MLP neurons of a small language model. Each row is named by its layer, matrix (gate and up: input weights) and neuron, and shows model dimensions 16-143. Each number is 50 + 12 x the weight over its row's rms, rounded and kept within 0 to 99. A neuron's up and down rows have the sign that makes its largest values positive.
After each neuron's rows, "fires on" lists the tokens most often at its 100 highest values on Wikipedia text that the model never trained on.

L5.gate371:73 54 49 48 72 24 44 38 37 44 41 58 45 52 82 46 53 62 54 22 52 45 51 30 57 28 65 57 65 57 44 44 67 45 57 35 33 50 45 67 63 36 53 27 56 56 61 62 58 55 59 33 47 45 41 75 57 51 52 68 49 46 49 29 66 49 38 53 37 54 26 41 38 63 44 61 46 31 38 20 58 51 38 66 55 69 53 61 54 52 44 63 37 53 41 56 41 34 45 59 49 28 58 47 74 59 30 46 36 37 47 64 52 65 74 45 50 67 47 53 62 51 31 29 36 44 42 47
L5.up371:62 48 51 21 68 44 51 59 28 19 44 75 42 55 67 53 60 55 40 52 47 58 56 28 41 53 56 33 67 29 46 37 62 51 81 39 32 54 37 38 56 34 72 42 48 44 50 39 58 37 43 55 60 48 47 63 59 66 61 52 63 74 35 56 34 29 50 51 46 41 54 69 56 51 31 52 52 49 48 33 36 63 67 46 47 51 47 35 79 44 25 42 63 29 56 43 50 31 49 36 66 54 44 46 51 53 71 67 39 29 56 69 43 64 51 37 37 34 36 67 36 45 37 52 37 50 62 50
fires on: "g", "iv", "i", "den", "è", "elt"

L5.gate153:55 54 64 63 70 58 60 75 39 62 38 36 61 46 42 53 48 43 29 69 51 46 46 60 42 40 63 49 57 36 59 56 55 58 65 54 61 44 54 54 67 39 61 37 26 53 54 53 67 42 34 42 88 65 46 38 61 68 44 53 61 48 55 53 41 41 61 72 51 35 58 47 58 40 26 61 54 39 59 56 38 50 45 44 66 71 48 45 66 19 70 45 56 41 72 52 52 46 43 40 72 39 57 38 47 66 60 29 62 54 50 73 55 58 49 49 55 54 71 46 62 54 42 56 55 56 56 50
L5.up153:39 42 45 46 62 54 56 64 26 67 42 44 53 41 36 50 64 53 41 73 37 47 34 55 28 64 64 35 44 49 48 43 55 39 63 53 42 47 57 47 35 55 57 49 46 47 62 67 62 40 47 53 56 68 51 54 49 60 47 48 70 18 48 49 51 41 58 36 50 41 26 50 62 61 35 70 57 35 59 52 31 65 48 51 44 53 58 38 61 49 76 33 44 45 60 49 38 65 39 34 43 39 56 52 76 36 58 20 38 56 44 49 53 60 55 50 47 46 59 42 44 60 51 65 60 54 55 48
fires on: " —", " X", " to", "tt", "e", "mp"

L5.gate389:55 87 57 73 28 77 60 42 65 75 44 44 70 26 55 55 38 80 51 67 57 54 51 42 53 63 49 77 36 56 41 40 56 51 60 31 50 45 60 35 58 41 32 43 63 52 57 43 67 40 55 71 47 43 51 53 47 40 71 44 50 79 65 26 54 47 64 64 54 67 58 41 34 38 54 43 48 39 54 57 60 42 63 52 52 54 44 50 53 43 47 38 60 60 54 59 43 71 65 40 63 55 50 45 33 41 48 63 55 57 45 41 58 48 33 43 46 47 71 44 53 35 54 59 42 73 27 54
L5.up389:57 44 60 56 66 38 77 44 39 54 58 69 69 70 65 40 57 34 63 45 47 65 59 54 63 54 22 39 63 37 54 48 27 57 56 55 45 51 41 56 49 63 54 33 21 57 52 39 39 43 58 54 47 20 43 57 40 47 48 44 34 61 60 37 61 47 46 51 49 51 44 32 64 71 36 59 44 42 47 53 58 73 39 57 47 42 46 51 55 36 52 48 64 55 45 66 62 52 51 31 31 44 13 49 39 60 55 39 26 66 71 40 84 57 44 73 56 65 60 24 62 54 57 48 56 53 49 51
fires on: " g", " per", " re", " d", " arr"

L3.gate20:67 79 42 37 41 47 63 56 53 46 66 59 65 54 44 55 49 73 58 49 41 53 59 39 56 67 52 50 62 36 43 55 52 34 39 48 53 66 28 57 44 43 64 31 47 55 37 44 61 46 66 66 64 46 48 67 45 76 20 56 42 55 51 43 55 31 48 53 37 61 56 41 20 60 58 50 47 32 66 55 30 45 27 40 61 57 50 44 43 40 47 50 74 55 37 58 34 57 53 29 64 66 39 74 47 62 64 48 56 66 38 46 57 32 62 43 57 44 48 45 65 59 51 59 53 62 37 52
L3.up20:53 45 43 49 50 62 49 44 46 52 64 49 28 62 50 38 65 57 42 34 40 27 45 48 44 48 63 44 72 55 51 37 32 60 38 69 56 25 27 42 54 56 51 33 38 41 57 38 48 47 45 64 58 51 36 52 47 54 43 69 44 71 23 49 44 49 68 44 58 40 63 69 33 55 47 23 35 66 44 39 26 37 42 38 49 45 52 62 44 58 29 48 47 51 56 54 36 39 46 62 46 65 42 46 39 53 44 50 46 38 34 40 48 55 46 45 72 43 36 52 20 61 51 44 45 67 57 64
fires on: " often", " v", " b", " who", " largely", " completely"

L5.gate239:41 39 56 46 63 69 48 25 45 65 61 50 44 56 55 49 54 62 49 53 32 49 48 38 68 35 65 50 38 31 51 43 42 52 46 55 55 31 48 72 55 65 50 54 56 64 55 77 55 51 59 31 48 39 53 42 52 54 53 67 62 58 61 38 31 44 34 59 53 38 40 54 48 63 31 46 47 39 59 56 49 57 65 41 45 54 52 64 67 25 67 44 30 58 58 73 56 60 64 69 39 52 53 57 34 79 23 51 54 74 47 39 38 11 44 50 39 34 59 49 36 55 50 49 59 47 50 59
L5.up239:57 47 41 58 76 57 40 57 50 47 40 60 60 53 49 53 51 59 70 70 57 72 50 36 57 52 67 39 54 46 35 39 71 67 53 54 66 70 39 54 41 43 36 75 40 73 57 58 62 38 41 32 48 58 42 60 33 49 56 60 56 45 48 31 40 40 61 33 62 54 46 40 56 39 52 55 35 56 58 69 80 62 43 52 46 59 54 65 66 50 56 47 47 77 41 74 41 54 29 28 42 47 40 52 41 64 34 48 43 63 33 39 51 66 51 61 37 78 61 28 46 36 48 54 49 45 35 73
fires on: " at", "st", " over", "ift"

L5.gate440:53 50 38 67 67 32 56 72 60 49 38 73 35 53 59 56 43 53 33 50 32 38 27 62 37 44 45 52 41 75 46 45 59 61 54 34 38 58 47 69 44 20 77 45 58 55 60 35 41 53 55 45 64 26 52 58 55 75 52 78 46 53 54 23 61 60 39 33 41 53 25 48 24 60 36 44 44 41 65 58 73 55 41 41 75 56 47 45 38 38 76 59 62 38 64 19 37 64 68 33 63 53 49 60 50 42 42 64 49 55 43 43 60 36 65 49 53 40 50 51 28 55 65 50 23 50 52 46
L5.up440:46 47 35 34 55 36 52 54 43 35 57 65 31 53 39 37 69 31 38 43 61 34 60 46 43 65 41 41 37 53 58 47 44 42 60 60 57 55 46 60 41 39 82 38 44 48 46 44 38 39 61 48 45 38 68 61 59 46 20 43 56 62 43 40 66 31 45 40 39 44 64 25 36 39 49 64 48 49 70 50 71 61 52 35 52 44 50 80 66 22 40 41 28 39 43 57 48 41 51 58 48 68 45 50 49 60 49 49 58 59 51 39 47 56 50 65 76 56 45 51 64 45 46 48 62 59 28 67
fires on: " int", " Att", " att", " Cont", " cont", "bi"

L3.gate101:70 42 47 49 60 65 70 51 51 60 43 30 53 41 55 59 47 38 57 33 20 49 51 45 17 63 53 68 39 40 45 33 64 41 70 47 62 69 48 26 38 77 60 78 35 77 39 42 49 60 49 53 48 53 45 49 38 41 58 38 37 62 52 29 55 65 54 45 65 31 49 56 47 43 24 50 61 37 25 31 46 34 60 42 52 41 49 62 59 48 49 46 44 55 52 55 45 73 51 37 43 49 66 52 57 40 38 51 17 52 61 48 49 61 31 45 59 57 46 44 43 45 46 55 57 70 55 61
L3.up101:32 51 54 31 41 45 62 41 46 52 47 43 40 42 51 27 49 31 45 47 56 42 41 56 24 45 48 51 48 44 44 35 57 30 42 56 50 51 59 62 44 59 37 53 28 46 34 47 68 39 39 48 42 32 42 60 67 70 30 67 66 48 31 53 35 68 47 53 50 36 59 42 39 40 68 44 63 57 51 50 43 55 54 41 39 67 46 44 44 40 51 42 60 66 41 36 23 65 64 28 56 40 39 65 38 70 36 39 62 27 51 60 37 49 45 35 38 46 50 46 55 76 40 66 37 83 52 62
fires on: " 2003", " Bel", "lad", " 2005", " 2008"

L3.gate234:50 51 62 47 69 45 52 55 48 61 64 41 31 30 47 44 31 46 58 43 33 37 67 36 47 53 49 46 72 57 44 37 42 42 41 34 54 48 63 33 46 64 68 58 54 59 57 55 56 43 60 60 45 48 45 42 35 47 53 36 37 71 42 28 81 67 42 41 24 54 21 56 50 43 59 48 75 58 45 49 52 51 47 36 33 35 58 65 47 47 64 45 49 35 42 32 31 46 43 63 53 48 48 58 46 56 50 44 57 57 50 47 64 30 75 42 61 39 41 33 39 60 68 62 61 54 46 55
L3.up234:43 39 50 48 54 72 61 29 45 75 71 44 44 44 51 41 29 44 44 55 49 56 61 68 58 45 52 89 52 38 19 50 51 39 56 41 52 43 63 52 31 67 50 42 46 48 49 61 32 30 60 49 51 72 59 46 46 39 65 43 64 29 27 53 53 55 56 75 41 58 52 71 53 53 63 41 53 61 56 58 53 53 51 57 69 45 49 32 57 42 39 48 53 67 68 39 52 44 42 51 54 50 41 35 64 45 53 48 55 45 21 39 53 55 35 55 53 37 45 40 57 52 55 36 58 48 55 43
fires on: "th", ")", "=", " 15", " 1", "rd"

L5.gate170:49 44 63 58 70 36 35 44 46 45 36 56 42 26 48 53 44 43 54 56 31 49 44 36 55 52 60 42 59 35 14 47 65 32 56 41 60 37 51 48 74 49 78 22 38 45 48 68 45 30 45 66 53 69 64 52 72 34 52 41 34 48 47 50 65 57 53 49 36 58 47 45 45 34 37 50 46 46 39 55 48 31 71 46 71 52 58 45 54 29 57 48 60 37 66 66 27 59 50 41 46 30 66 47 54 41 42 49 57 35 79 59 62 64 43 33 52 31 57 31 51 50 54 55 57 36 43 28
L5.up170:55 39 42 68 55 62 62 37 49 34 64 55 50 23 30 49 28 48 57 48 40 30 12 66 45 50 35 36 39 56 50 67 61 58 45 49 59 33 47 60 67 66 54 33 41 40 64 41 54 36 46 74 66 48 45 33 53 26 36 76 45 44 53 46 46 49 45 53 60 40 53 33 54 47 43 39 58 57 48 71 49 60 69 40 55 42 48 53 53 35 31 36 43 53 65 50 45 43 51 41 44 21 57 41 67 39 46 36 67 40 74 67 52 53 12 59 56 49 66 50 45 51 39 55 65 38 38 49
fires on: "–", "A", "=", " \"", "  ", "iat"

L5.gate113:60 41 49 59 53 55 52 24 38 63 55 59 64 45 36 69 49 61 52 58 33 50 35 42 33 73 37 63 44 73 33 58 41 51 43 47 43 43 57 46 48 42 51 45 47 82 52 59 77 49 57 45 61 49 45 35 44 52 59 55 38 57 75 45 61 47 31 74 57 57 47 45 37 59 66 75 62 67 22 38 45 60 45 56 34 61 62 29 49 47 47 50 40 48 66 57 39 34 54 31 43 57 59 61 47 58 44 52 63 65 57 57 69 33 54 45 57 38 63 43 60 48 47 52 55 26 31 42
L5.up113:36 61 50 53 41 62 68 21 73 51 39 48 67 75 39 26 38 63 42 58 57 45 61 57 42 35 72 61 65 34 46 53 55 40 47 57 56 57 38 70 56 39 47 51 48 60 35 35 42 52 55 25 56 55 43 49 41 43 43 55 43 40 39 52 57 57 48 64 37 34 70 36 35 54 51 57 33 64 35 55 51 43 89 50 35 63 54 47 39 67 46 54 54 33 54 59 55 39 69 42 49 58 48 47 50 48 44 46 47 49 68 41 47 55 42 54 51 56 53 41 30 36 58 42 37 62 47 60
fires on: " before", " to", "A", " about", " each"

L5.gate472:54 59 62 47 68 38 51 33 71 42 28 42 58 47 66 57 67 58 44 60 27 59 62 46 35 57 72 63 51 58 57 53 51 43 57 67 43 54 42 44 70 55 50 44 48 62 57 56 53 56 63 55 48 41 74 48 58 39 60 42 55 61 31 44 63 45 63 52 48 70 47 44 68 52 41 51 50 41 45 38 38 43 47 66 47 65 52 52 60 59 56 28 39 38 62 59 37 18 51 61 56 48 62 38 38 22 77 61 36 47 41 58 63 46 57 36 48 43 46 45 71 45 76 49 43 46 41 36
L5.up472:41 44 52 40 58 46 53 40 45 59 32 50 40 39 25 75 41 64 64 70 47 41 58 48 52 72 58 33 45 49 71 67 42 60 67 54 64 61 65 49 50 44 42 44 68 19 53 58 63 53 66 48 48 37 51 53 58 65 49 42 56 52 53 66 39 51 68 64 55 60 61 75 37 71 40 45 49 60 54 51 48 59 36 47 60 47 35 41 43 36 59 41 63 53 58 46 52 56 43 75 44 70 57 41 47 41 41 59 72 53 41 49 42 41 57 31 84 53 44 39 50 58 65 50 46 55 52 42
fires on: " of", " in", " the", "op", " to", " from"

L3.gate181:50 36 43 35 55 55 50 30 54 43 39 63 58 47 62 47 65 26 54 27 34 38 63 53 48 61 48 62 54 60 55 38 37 53 65 60 65 43 57 77 48 62 58 61 53 53 50 39 37 34 56 54 50 43 29 51 63 54 76 51 37 54 62 44 52 66 53 36 55 47 74 46 50 22 51 25 46 44 54 34 55 41 53 60 53 56 25 48 47 49 26 59 40 60 34 51 51 53 38 64 47 51 49 35 48 46 57 61 57 52 48 80 44 42 40 12 62 52 35 45 58 40 48 63 31 47 60 38
L3.up181:47 58 65 48 25 63 44 39 66 37 57 33 82 42 28 43 59 49 32 58 43 37 64 51 60 25 25 50 55 63 63 32 49 45 65 67 58 46 56 46 37 62 56 69 45 46 69 37 30 39 47 56 54 38 67 47 52 65 72 44 45 44 58 58 48 52 58 27 67 47 63 59 54 47 51 49 67 36 70 61 61 54 65 65 44 57 50 51 44 31 67 51 57 29 44 52 42 52 67 50 41 70 46 66 46 47 34 53 53 44 51 59 53 37 41 77 44 62 60 61 56 58 34 69 61 53 53 66
fires on: "ner", "lin", "ius", "bert", "ell", "mar"

L5.gate266:64 67 45 67 26 54 33 55 60 42 57 48 36 33 55 40 44 60 56 46 58 48 68 49 32 65 67 43 68 50 29 59 48 34 85 76 34 60 43 51 55 63 56 54 50 67 53 49 54 45 40 52 66 28 68 62 60 58 25 35 49 50 60 39 31 70 44 33 65 49 50 54 30 47 36 52 67 37 44 74 71 58 46 64 37 41 25 43 29 38 46 54 38 60 55 45 45 63 44 39 44 65 40 30 70 42 59 65 60 48 62 47 35 49 36 39 55 38 37 54 61 52 52 54 35 69 63 53
L5.up266:65 46 35 24 39 54 56 58 47 49 65 43 34 36 26 42 38 40 40 50 53 40 44 42 38 68 51 31 35 65 52 61 60 22 60 57 54 56 42 45 66 53 61 36 31 59 54 34 45 48 44 66 51 51 40 35 52 54 51 45 36 29 35 61 54 40 51 26 69 44 68 60 50 31 29 57 52 53 46 38 19 51 77 58 35 37 36 53 60 46 60 43 57 32 39 55 45 32 31 32 51 48 43 44 41 36 52 61 41 37 55 54 50 36 44 42 76 28 42 65 55 32 39 36 59 59 41 45
fires on: "ly", "er", "ally", "2", " Sy", "t"

L5.gate166:46 54 49 58 40 32 32 39 53 45 43 38 45 49 64 31 41 53 56 53 38 61 56 53 51 40 65 41 67 49 41 31 72 54 51 41 59 62 41 79 54 69 35 44 38 61 51 59 33 44 42 50 39 53 41 21 79 48 61 56 51 43 71 51 27 36 51 48 53 54 51 50 28 42 38 37 35 47 32 81 44 64 67 54 48 43 57 53 61 39 39 78 78 64 60 33 48 57 65 52 56 46 41 43 40 43 56 58 51 33 40 52 47 44 40 51 40 56 48 50 27 55 43 47 50 66 55 50
L5.up166:50 49 69 53 47 48 73 58 45 39 63 56 62 51 39 56 52 62 48 58 46 66 30 78 66 60 52 48 42 51 34 25 62 53 32 34 55 43 37 47 27 50 38 48 67 37 43 36 44 54 54 53 32 40 40 39 60 77 61 23 66 57 47 55 64 39 47 33 40 47 35 64 32 34 53 54 64 09 48 54 38 77 51 57 22 54 49 29 74 48 41 57 58 45 46 24 43 69 43 62 43 37 57 53 55 64 24 47 46 42 41 64 42 45 53 49 41 57 31 52 47 42 42 66 45 47 56 47
fires on: " be", "ti", " number", " also", " ste", "ine"

L3.gate105:58 72 54 63 52 54 42 37 69 54 51 57 49 54 57 68 52 48 45 44 40 50 47 39 44 35 44 60 48 33 44 49 69 49 67 43 52 55 15 40 43 34 55 13 48 74 55 56 66 56 35 31 59 42 51 74 51 70 57 37 43 58 41 40 51 46 42 76 56 53 41 45 48 70 54 39 43 14 46 60 61 68 50 58 40 54 70 56 51 49 57 69 38 55 40 38 52 54 70 47 30 49 55 73 38 44 37 61 57 61 49 41 55 31 45 60 30 58 59 36 51 26 29 45 50 43 50 46
L3.up105:52 43 55 56 39 47 50 59 64 28 66 46 67 44 69 54 53 51 58 40 54 67 41 72 31 35 38 56 56 56 51 63 55 44 62 60 66 42 13 43 57 53 45 58 38 36 78 33 43 31 35 41 62 43 56 45 45 67 56 49 54 54 59 86 49 58 49 67 49 49 54 58 52 53 64 33 50 51 43 59 33 60 48 53 67 41 51 42 63 62 65 53 34 63 44 66 40 48 45 52 49 62 57 51 47 34 41 61 73 61 57 42 46 41 49 34 47 48 67 50 52 23 66 34 32 47 66 23
fires on: "ed", " ro", " stand", "ng", " sea"

L3.gate458:65 53 61 45 49 54 41 65 44 51 51 31 60 35 40 42 36 68 42 56 84 43 27 45 51 31 47 48 37 30 36 56 58 30 44 62 42 46 38 50 56 30 40 59 50 48 55 45 49 37 48 61 38 39 48 55 51 30 56 59 68 42 54 75 51 42 60 33 52 50 59 55 32 62 43 56 45 62 69 60 62 60 34 40 54 46 57 44 54 32 48 53 35 41 52 64 37 63 48 39 64 47 57 44 35 56 40 18 52 67 37 44 40 51 62 42 44 52 63 50 25 42 51 69 27 44 34 49
L3.up458:57 50 52 53 55 38 37 71 61 47 50 43 59 36 53 40 69 40 60 49 58 67 24 57 62 74 13 46 48 61 51 31 46 54 31 47 55 51 53 59 56 33 43 45 74 72 45 57 76 30 46 45 57 58 41 46 32 63 41 52 41 49 66 69 57 59 47 38 66 50 50 36 44 59 61 56 49 61 59 33 66 58 41 56 55 43 62 52 52 70 68 54 64 47 63 43 50 43 33 44 24 56 44 62 22 71 65 46 63 58 54 34 53 61 56 84 43 65 50 34 61 36 54 54 63 37 33 69
fires on: "on", "like", "inc", "erm", " Mem"

L5.gate171:25 52 45 40 48 37 34 35 34 63 32 54 46 69 35 68 55 44 39 47 35 50 55 78 66 33 70 61 72 51 34 34 40 63 50 54 34 54 32 66 54 61 70 42 54 59 53 57 59 29 41 49 46 53 42 58 55 57 33 36 39 43 73 36 67 45 54 54 56 35 52 49 51 60 48 47 51 28 56 43 67 53 58 38 51 47 67 37 66 36 44 15 78 46 66 59 38 57 68 52 52 40 51 58 43 47 60 70 56 57 45 60 27 49 57 44 64 37 39 34 54 46 52 48 62 46 37 49
L5.up171:78 50 63 46 61 41 39 58 35 65 17 54 54 19 50 57 45 65 63 59 45 49 81 35 55 36 30 57 43 45 43 57 37 36 27 63 73 43 43 53 53 53 57 36 38 32 61 53 63 40 44 46 39 37 62 52 54 29 40 34 51 42 46 82 51 53 76 47 44 57 48 40 38 43 52 42 53 53 59 43 53 45 26 45 58 47 61 56 67 57 40 66 51 59 65 67 72 46 60 74 63 64 69 47 75 59 54 53 64 39 42 49 50 51 53 44 41 54 77 58 21 56 74 61 44 73 43 46
fires on: "e", "at", "in", "er", "le"

L3.gate193:54 41 47 47 67 50 61 38 51 69 49 33 52 63 62 48 47 51 59 40 50 49 74 60 41 44 52 37 76 36 33 39 48 30 69 39 44 45 32 51 55 38 60 51 49 31 48 48 49 65 65 53 49 58 51 45 82 54 71 35 35 38 57 42 32 64 76 47 51 43 55 67 35 39 57 44 54 57 24 58 53 35 64 44 53 71 48 37 55 40 48 60 64 40 51 53 51 38 60 46 58 39 85 46 44 16 48 51 61 50 51 45 40 45 47 33 59 41 37 58 53 69 48 48 45 42 58 51
L3.up193:44 42 45 43 63 71 65 63 60 51 32 47 43 44 42 46 30 40 29 48 41 62 66 39 62 53 45 29 48 48 57 24 61 49 52 45 42 45 44 54 57 39 73 44 54 36 56 49 57 65 63 38 41 32 35 51 56 71 63 38 55 26 49 41 27 57 53 63 41 42 51 47 44 57 68 40 39 55 38 53 64 46 60 36 61 58 43 49 56 61 49 42 99 32 59 41 58 47 54 59 66 33 53 55 35 44 60 52 43 44 44 45 22 48 39 59 57 64 48 67 61 62 37 62 56 45 58 58
fires on: "zi", "uri", "lu", "uli", "eni", "hi"

L5.gate262:54 44 45 41 57 35 48 55 64 43 38 38 74 50 69 51 37 42 38 57 53 46 49 27 42 52 50 57 62 37 49 48 45 58 57 37 51 47 58 60 52 44 46 46 52 53 32 46 45 50 72 43 46 62 63 26 49 64 41 28 49 40 53 49 59 66 56 39 32 67 30 60 77 30 64 57 36 47 38 56 68 61 41 63 45 44 47 56 48 54 55 68 36 68 52 67 53 21 61 38 35 65 71 55 55 54 38 46 48 59 39 36 57 57 74 37 53 30 37 45 26 49 41 57 35 60 31 25
L5.up262:51 73 46 49 32 36 71 61 59 36 52 42 47 48 51 39 47 58 60 63 62 69 47 46 68 54 54 58 50 40 45 31 53 56 39 59 69 36 34 44 28 45 48 46 64 34 50 46 78 44 56 40 48 58 38 33 51 58 65 33 49 56 64 70 50 33 62 35 38 45 54 60 45 47 61 33 52 47 69 71 66 58 49 78 49 71 63 51 57 53 54 44 44 35 56 39 60 53 34 42 47 47 52 53 56 49 65 66 47 52 39 29 39 51 48 44 64 64 51 55 54 31 65 81 22 59 67 33
fires on: "men", " Christ", "man", " them", "uer", " it"

L3.gate209:58 59 37 52 32 36 62 54 65 53 57 67 49 62 56 55 58 52 37 59 34 37 46 40 59 32 64 34 61 55 53 53 44 52 59 48 52 41 60 59 73 69 46 38 35 27 45 47 65 52 53 70 25 49 66 50 60 61 65 61 46 45 48 58 34 34 62 45 33 64 37 42 25 40 42 62 39 44 66 48 54 41 40 26 72 60 45 38 29 36 73 50 40 45 44 41 61 53 43 48 46 40 43 33 67 52 55 59 68 51 46 41 68 45 51 28 59 43 45 57 42 46 65 69 31 59 42 55
L3.up209:71 42 46 58 48 52 47 77 50 24 47 71 60 58 54 77 65 68 60 46 54 52 60 71 40 56 34 41 67 50 43 61 42 59 48 34 48 47 80 62 55 47 57 49 45 47 56 38 66 73 61 66 43 48 52 47 47 53 65 49 45 41 44 54 49 36 59 49 63 40 53 19 45 42 57 50 51 55 46 57 36 47 55 38 64 60 52 60 29 55 63 57 54 46 32 32 68 52 14 58 45 53 53 52 58 55 52 43 45 49 45 42 63 57 49 50 58 62 61 46 60 55 40 66 31 77 30 64
fires on: ".", " der", " July", " Records", " January"

L3.gate263:51 59 53 21 33 51 51 50 68 61 35 55 59 43 74 64 31 48 62 56 51 32 56 54 48 41 51 38 58 44 61 55 43 44 62 38 51 42 53 61 75 66 42 42 59 43 47 50 41 40 55 60 40 54 57 41 54 51 56 36 73 43 20 52 25 54 73 65 43 67 47 63 60 32 47 59 63 42 26 56 49 31 46 47 47 45 29 48 68 45 48 51 50 43 68 50 30 54 30 62 35 37 61 40 33 58 41 44 38 41 62 47 40 48 68 42 66 68 29 59 63 55 46 54 29 63 60 45
L3.up263:37 32 40 50 40 59 62 54 49 61 36 65 68 49 73 49 43 52 68 46 38 24 53 67 50 37 27 54 62 48 60 56 30 49 74 56 58 53 45 64 54 60 64 62 56 54 69 33 45 51 45 59 53 59 29 45 25 50 36 75 52 65 37 47 50 47 47 51 57 30 52 60 58 58 35 54 52 70 47 46 56 42 46 60 66 24 35 44 37 48 62 44 58 52 59 35 65 52 52 72 62 46 31 36 49 74 55 60 46 51 39 56 48 50 50 57 43 57 52 44 46 55 34 47 39 53 60 38
fires on: "s", "it", ":", " Born", " Location"

L5.gate452:74 30 28 36 49 51 39 33 67 43 53 50 21 71 50 35 44 51 29 48 52 43 52 42 55 49 48 57 27 49 53 65 46 30 57 45 51 40 41 45 44 18 47 45 46 41 52 67 50 39 64 49 37 75 41 57 56 33 64 56 69 65 39 47 53 45 45 54 34 63 34 57 54 46 74 60 45 22 37 37 45 67 26 52 55 40 51 54 42 70 52 32 44 42 46 41 35 39 58 64 53 50 62 68 54 55 60 51 47 51 61 49 38 45 64 43 43 57 66 51 51 45 56 25 52 46 48 55
L5.up452:71 37 55 68 48 34 52 53 55 21 52 41 39 57 47 40 32 60 25 55 57 40 42 36 37 71 18 53 38 61 56 61 59 42 48 62 49 68 32 53 44 36 34 49 51 53 65 47 62 41 46 42 66 49 40 32 34 58 50 48 55 57 55 58 49 62 27 40 46 67 59 58 40 53 53 53 44 58 57 47 39 69 49 43 54 52 44 36 58 39 71 29 52 43 39 52 45 46 63 66 64 39 54 56 42 64 61 55 20 83 59 33 47 54 57 52 57 61 61 36 52 55 45 36 55 45 43 44
fires on: "use", " former", " name", "or", " day", "ield"

L3.gate208:53 56 64 56 50 37 35 53 50 58 52 44 55 54 57 38 50 61 57 75 49 57 77 63 41 57 48 64 61 46 41 53 43 71 40 47 30 53 42 55 47 79 45 67 35 44 56 52 42 56 40 46 60 33 42 65 39 68 44 56 47 70 44 57 71 62 56 59 47 42 62 48 39 42 38 56 40 54 23 44 54 39 53 50 47 38 35 53 37 37 57 52 48 51 56 61 36 53 36 42 47 32 48 41 40 43 56 55 22 55 60 37 71 64 48 46 42 38 68 35 43 55 38 50 78 34 12 52
L3.up208:67 47 22 41 36 58 41 67 26 52 41 61 49 57 38 49 37 55 59 70 55 38 51 44 42 48 63 47 52 58 48 40 39 44 35 58 48 57 46 32 46 67 42 52 58 41 49 44 46 44 67 34 41 73 50 66 52 71 62 51 43 61 29 61 29 08 41 59 58 53 51 69 32 39 43 34 52 42 63 38 52 54 54 58 47 62 42 51 64 32 58 57 64 75 22 42 51 51 28 60 18 61 43 51 29 49 84 43 45 65 38 54 48 38 58 51 56 64 50 78 58 47 66 66 39 50 41 47
fires on: " ph", " several", " focus", " gra", " published", " Museum"

L5.gate257:56 58 55 17 39 49 42 55 57 59 60 40 51 49 57 59 40 59 43 47 35 52 42 52 21 57 48 56 52 86 29 36 60 56 29 51 46 58 47 33 46 47 42 59 57 58 47 31 67 47 43 32 54 64 43 57 59 51 51 46 67 50 69 15 59 67 37 44 58 44 55 37 53 50 68 55 37 45 52 42 54 61 53 52 57 58 32 52 46 53 67 57 34 24 46 60 40 35 56 46 53 51 47 38 39 49 50 53 52 58 45 53 51 44 50 75 52 33 50 42 13 42 78 45 34 48 34 52
L5.up257:63 59 41 45 36 67 42 54 58 68 59 49 49 38 49 40 54 55 42 55 56 35 58 64 37 47 29 40 32 65 52 54 39 33 49 43 65 43 56 63 54 67 47 45 45 62 39 53 37 64 45 42 44 67 52 09 44 52 52 40 54 51 31 17 37 74 38 28 64 54 53 28 69 62 44 39 44 40 34 45 37 43 59 38 50 39 67 50 69 49 62 44 49 52 33 67 58 39 56 47 25 64 60 72 32 46 52 36 40 85 49 54 51 51 45 53 70 46 50 53 45 40 30 80 57 46 31 44
fires on: "=", " to"

L3.gate21:50 39 60 38 56 47 66 65 47 37 25 55 70 40 19 14 67 46 37 60 64 47 54 55 47 45 30 61 50 50 57 57 65 53 41 59 43 58 51 52 49 45 39 62 54 35 50 51 45 56 55 54 55 39 42 40 66 64 63 65 40 30 51 67 38 57 68 34 32 55 63 51 44 58 38 54 55 58 78 48 60 51 37 58 54 37 56 52 59 46 63 55 33 49 67 59 44 54 53 55 81 62 45 48 67 52 68 51 72 46 51 53 66 56 58 34 37 60 63 50 45 30 62 54 50 46 52 52
L3.up21:55 56 60 56 39 27 48 57 44 56 33 63 53 60 34 38 46 41 45 64 50 57 47 43 40 54 47 35 45 64 56 55 45 45 57 73 52 68 60 50 41 34 33 84 57 38 53 45 68 62 58 63 59 35 42 35 54 66 53 54 39 35 74 61 33 66 38 36 48 71 45 38 30 69 48 48 52 50 47 35 48 49 32 65 37 29 56 50 43 51 64 42 53 58 44 18 26 43 24 60 50 55 58 57 61 24 62 40 68 33 36 47 63 30 42 44 38 59 60 56 35 19 45 41 44 56 50 52
fires on: " Sal", "si", "a", "ho", "Best", "cc"